From a checkpoint of a small transformer trained on Wikipedia.
Size: 13 layers, 6 heads of 32 (1 for keys and values), MLP 256 SwiGLU, vocabulary 8192.
Architecture: RMSNorm before each block, rotary positions.
Training: a variant of Muon for these matrices, 150M tokens, 4569 steps.
MLP neurons of a small language model. Each row is named by its layer, matrix (gate and up: input weights; down: output weights) and neuron, and shows model dimensions 96-159. Each number is 128 + 24 x the weight over its row's rms, rounded and kept within 0 to 255. A neuron's up and down rows have the sign that makes its largest values positive.
After each neuron's rows, "fires after" lists the tokens most often just before its 100 highest values on Wikipedia text that the model never trained on; "fires before" lists the tokens most often just after its 100 highest values on Wikipedia text that the model never trained on.

L7.gate107 [133  97 140 192 165 129 134 129 160 141 148 132  86 101 107 128 147 146 138 143 113 139 137 146 141  99 156 122 146 128 127 156 134 112 115 182 124 144 142 152 139 122  96 132 129 126 155 124 109 130 115 106 117 137 129 142 111 113 183 120  97 114 149 112]
L7.up107 [ 67 154 124  93 139 148 116 144 159 106 139 147 126 120 121 108 111 139  96  96 122  97 152 166 108 179 130 100 173 126 141 166 133 150 108 117 105 140  95 135  92 143 164 126 139 140 112 121 150 129  95  99 110 141 120 118 135 136 141 120 110 133 167 113]
L7.down107 [130 166 117 149  87 140 134 109  99 137 116 167 128 114 103 172 111 119  95 151 152 158 146 116 130 116  91  82 167 142  67 100 120 125 161 170 137 127 124 147 111 128 111  83 145  80  93 148 151  91 163 109 147 100 106 119  96  93 147 100 165 152 125 131]
fires after: " one", " some", " her", " most"
fires before: " the", "ge", " its", " his"

L3.gate128 [ 94 144 119 180 141 146  95 150 143 126 116 156 152 156 132 129 127 111  95 128 164 137  86 101 130 159 135 145 122 104 141 106  97 115  85 161 158 110 107 139 142 164 119 117 166 169 141 154 159 104 130 101 115  92 123 160 138 151 153 177 142 149  89 122]
L3.up128 [130 109 142 170 163 121 164 134 144 138  94 115  85 118 132 141 122 143  69 116  69 147 143 118 133 123 135 134 120 103 132 148 135 150 109 115 146 107 151 159  92 151 167 148  94 118 157 163 151 124 131 141 140 118 152  61  99 124 163 112 132 149 117 118]
L3.down128 [103 127 128 151 146 138 131 118 133 135 108 137 118 145  91 169 161 106 101 145 143 102 145 124  89  99 184 164 118 101 117 135 170 146 117 130 158 125 136 159 113 101 128 100 152 137 124 145 135  77 155 123 186  99 145 130 124 118 137 140 133 146 102 133]
fires after: "."
fires before: " |", ")", " (", "%"

L6.gate194 [ 83 137  72 143 152 155 128 126 117 131 156 144 118 146 126 159 129 100 126 133 118 106 108 129 105 127  94 112 124 165 125 113 139 145 126 172 103  99 135 120 126 140 141 135 155  81 127 139 168 156 130 148 129 132 128 156 154 115 175 110 113  97 108 111]
L6.up194 [115 143 107 176 125  91 149 176 118  89 145 121 135 134 162 105 133 130 114 151 132 177 126 127 139 110 117 124 174  98 136 105 152 112 105 139 125 106 130 101  74  96 128 139 107 115  87 112 140  94 148 110 117  98 139 137 117 144 160 127 158 133 150 127]
L6.down194 [105 157  83 135 145 114 137 142 135 121  98 138  94 141 112 104 112 133 122 163 103 180 145  84 105 145 136 158 161 137 123 167 136 123 130 144 158 174 169 134 121 118 159 113  87 105  67 116 109 147 130 120 143  91 132 149 152 144 132 133 121 123 145 129]
fires after: ".", " –"
fires before: " (", ")", " |", " place", " m"

L5.gate114 [132 110 117 172 161 103 145 172  94 113 136 150 128 100 120 120 114 187 128 130 112 132 135 107 132 111 142 121 142 142 114 117 146  91 113  74 157  96 162 135 119 132 140 147 148  97 183 106 101 172 141 155 125  78 136 166 127 128 124  87 110 130 131 103]
L5.up114 [132 125  91 124 137  79 136 135  86 119 136  96 112 131 163 140 130 165 142  89 143 132 155  98 127  84 160 150 168 116 121 114 163  92 100 151 130 102 140 125 187 105 108 106 119 178 125 159 112 124 155 131 118 137 125 136  91 147 128 111 136 169 159 139]
L5.down114 [134 176 135 120 134 133 125 168 126 116 104 164 120 107 147 141 148 130 124 132 116 108  47 137 134 108 127 119 117 154 113 133 112 169 140 129 142 112 143 122 143 164 163 111 113  88 138 123 125 106 131 145 157  91 165 136 133 109 146 140 135 110 117 106]
fires after: "|"
fires before: "-"

L5.gate163 [ 97 148 106 117 131  98 130 138 111 164 129 142 110 119 151 136 143 139  87 106 130 121 109 129 157 165 149 163 140 150 108 108 128  75  93 148 168 123 110 133 128 127 153 145 143  94 125 122 108 104 132 109  77  90 118 121 137 129 141 125 123  83 120 115]
L5.up163 [ 91 165 100 123 119  66 104 146 147  99 124 110  67  94 126 156 122 139 145 139 159 131 118 132 118 139 137 116 135 101 128 136 125 125 130 132 124 114 140 129 138 131 132 133  99 170  99 123  86 146 119 120 148 107 123 117 154 125 106 106 178 169 100 106]
L5.down163 [123 137 136 137 154 127 143 119 149 126 132 121 119 164 111 131 131 117  98 167 168 148 132 122 179 157 117  87 115 151 118 122 103 148 138 104 139 140  95 141 102 133 100 110 127 108 102 133 135 111 145  99  93 110 123 127  95 120 146 122 122 137 161 117]
fires after: "-"
fires before: "-", "\n"

L5.gate72 [145 180 140 116 137 135 159 117 146 149 151 127  91 135 109 168  74 167 164 208  97 129 129 172 133 101 150 125 104 136 111 123 107 116 106 117 153 126 154 127  92 141 127 144 138 171 131 178 162 153 134 110 128 144 105 150 146 108  92  90 155 149  98 119]
L5.up72 [ 90 123 124 140 157 130 110  91 161 152 149  93  90 106 155 158 126  96 122 148 120 126 151 123 130 120 102 132 129  82 177 139 123 133  92 156 104 117 112 137 122 126 139 126 156 149 123 176 125 122 160 130 104 133 112  80 117 160  75 185 165 112 168 103]
L5.down72 [160 104 126 146 133 113 123 112 137 124 101  99  82 139 100 138 132 169 116 142 119  95 129 156 125 138 147 150 169 148  95 142  91 106 153 140 132 111 151 154 110  99 166 117 151 128 121 140 102 123 103  90 165 129  99  97 109 130 106 113 169 122  87 106]
fires after: "-", "\n", "|", " Runner"
fires before: "-", " Summer", " Total", " Density"

L3.gate240 [139 132 151 182 121 141 183 116 125 143  91 147  90 125 121  78 156 113 125 134 104 141 161 146 156 154 135 127 110 103  96 138 130 117 120 139 104  83 107 102 116 114 111 135 110 121 112 156 192 116 134 132 121 115 124 152 137 155 113 125 132 154 124  95]
L3.up240 [133 137 138 159 151 165 111 122 137 103  77 142  91 177  98 111 151 102 141 173  80 141 171 164 124 119 121  81 116 136 141 139 154 103 172 135  98 100 113 105 137  89 135 138 121 118 166 147 151 142 130 134  89 140 128  75 107 195 135 129 138 106 137  84]
L3.down240 [137 105 137 128 155 148  87 164 141 125 122 128 120 164 111 136 146 124 142 166  95 110 145 161 123  77  87  93 136  98 162 146 175 130 168 138 139 148 116 130 153  98 132 148 147 148 190 135 117 122 126  77 123 115  90 123 123 148 118 120 148 109 166  70]
fires after: "|", "\n"
fires before: " |", ".", "–"

L6.gate236 [121 127 105 146 123 130 137  96  95 131 183 117 102 117 111 127 106 120 132 115 121 137 176 124 105  96 107  87 133 140 116 135 125 152  91 161 164 134 104 168 117 154 116 106 137 141 160 129 122 149 125  79 134 123  97 133 124 134 154 164 127  93 153 120]
L6.up236 [130 112 134 169 129 157 160 137 167  95 139 124 125 124 102 165 122 153 103 138 144 113 160 139 131 112 173 146 114 136 180 138 122 114 140 119 131  93 113 140 121 110 139 119  97  71 126 125 162 148 128 123 124 128 114 118 129 123 145 117 142 128 168 105]
L6.down236 [131  95 136 116 111 137 128 127 145 112 102 147 143 129 110 117 131 152 103 119 129 167  82 137  86 156 128 125 177 151 128 128 112 117 121 131 136 135  88 133 133 114 123  88 152 102 114 113 137 152  81 108 158  94 126 169 163 141 173 134 137 140 154 125]
fires after: " one", " some", " most", " all"
fires before: " the", " its", " his", " them", "at"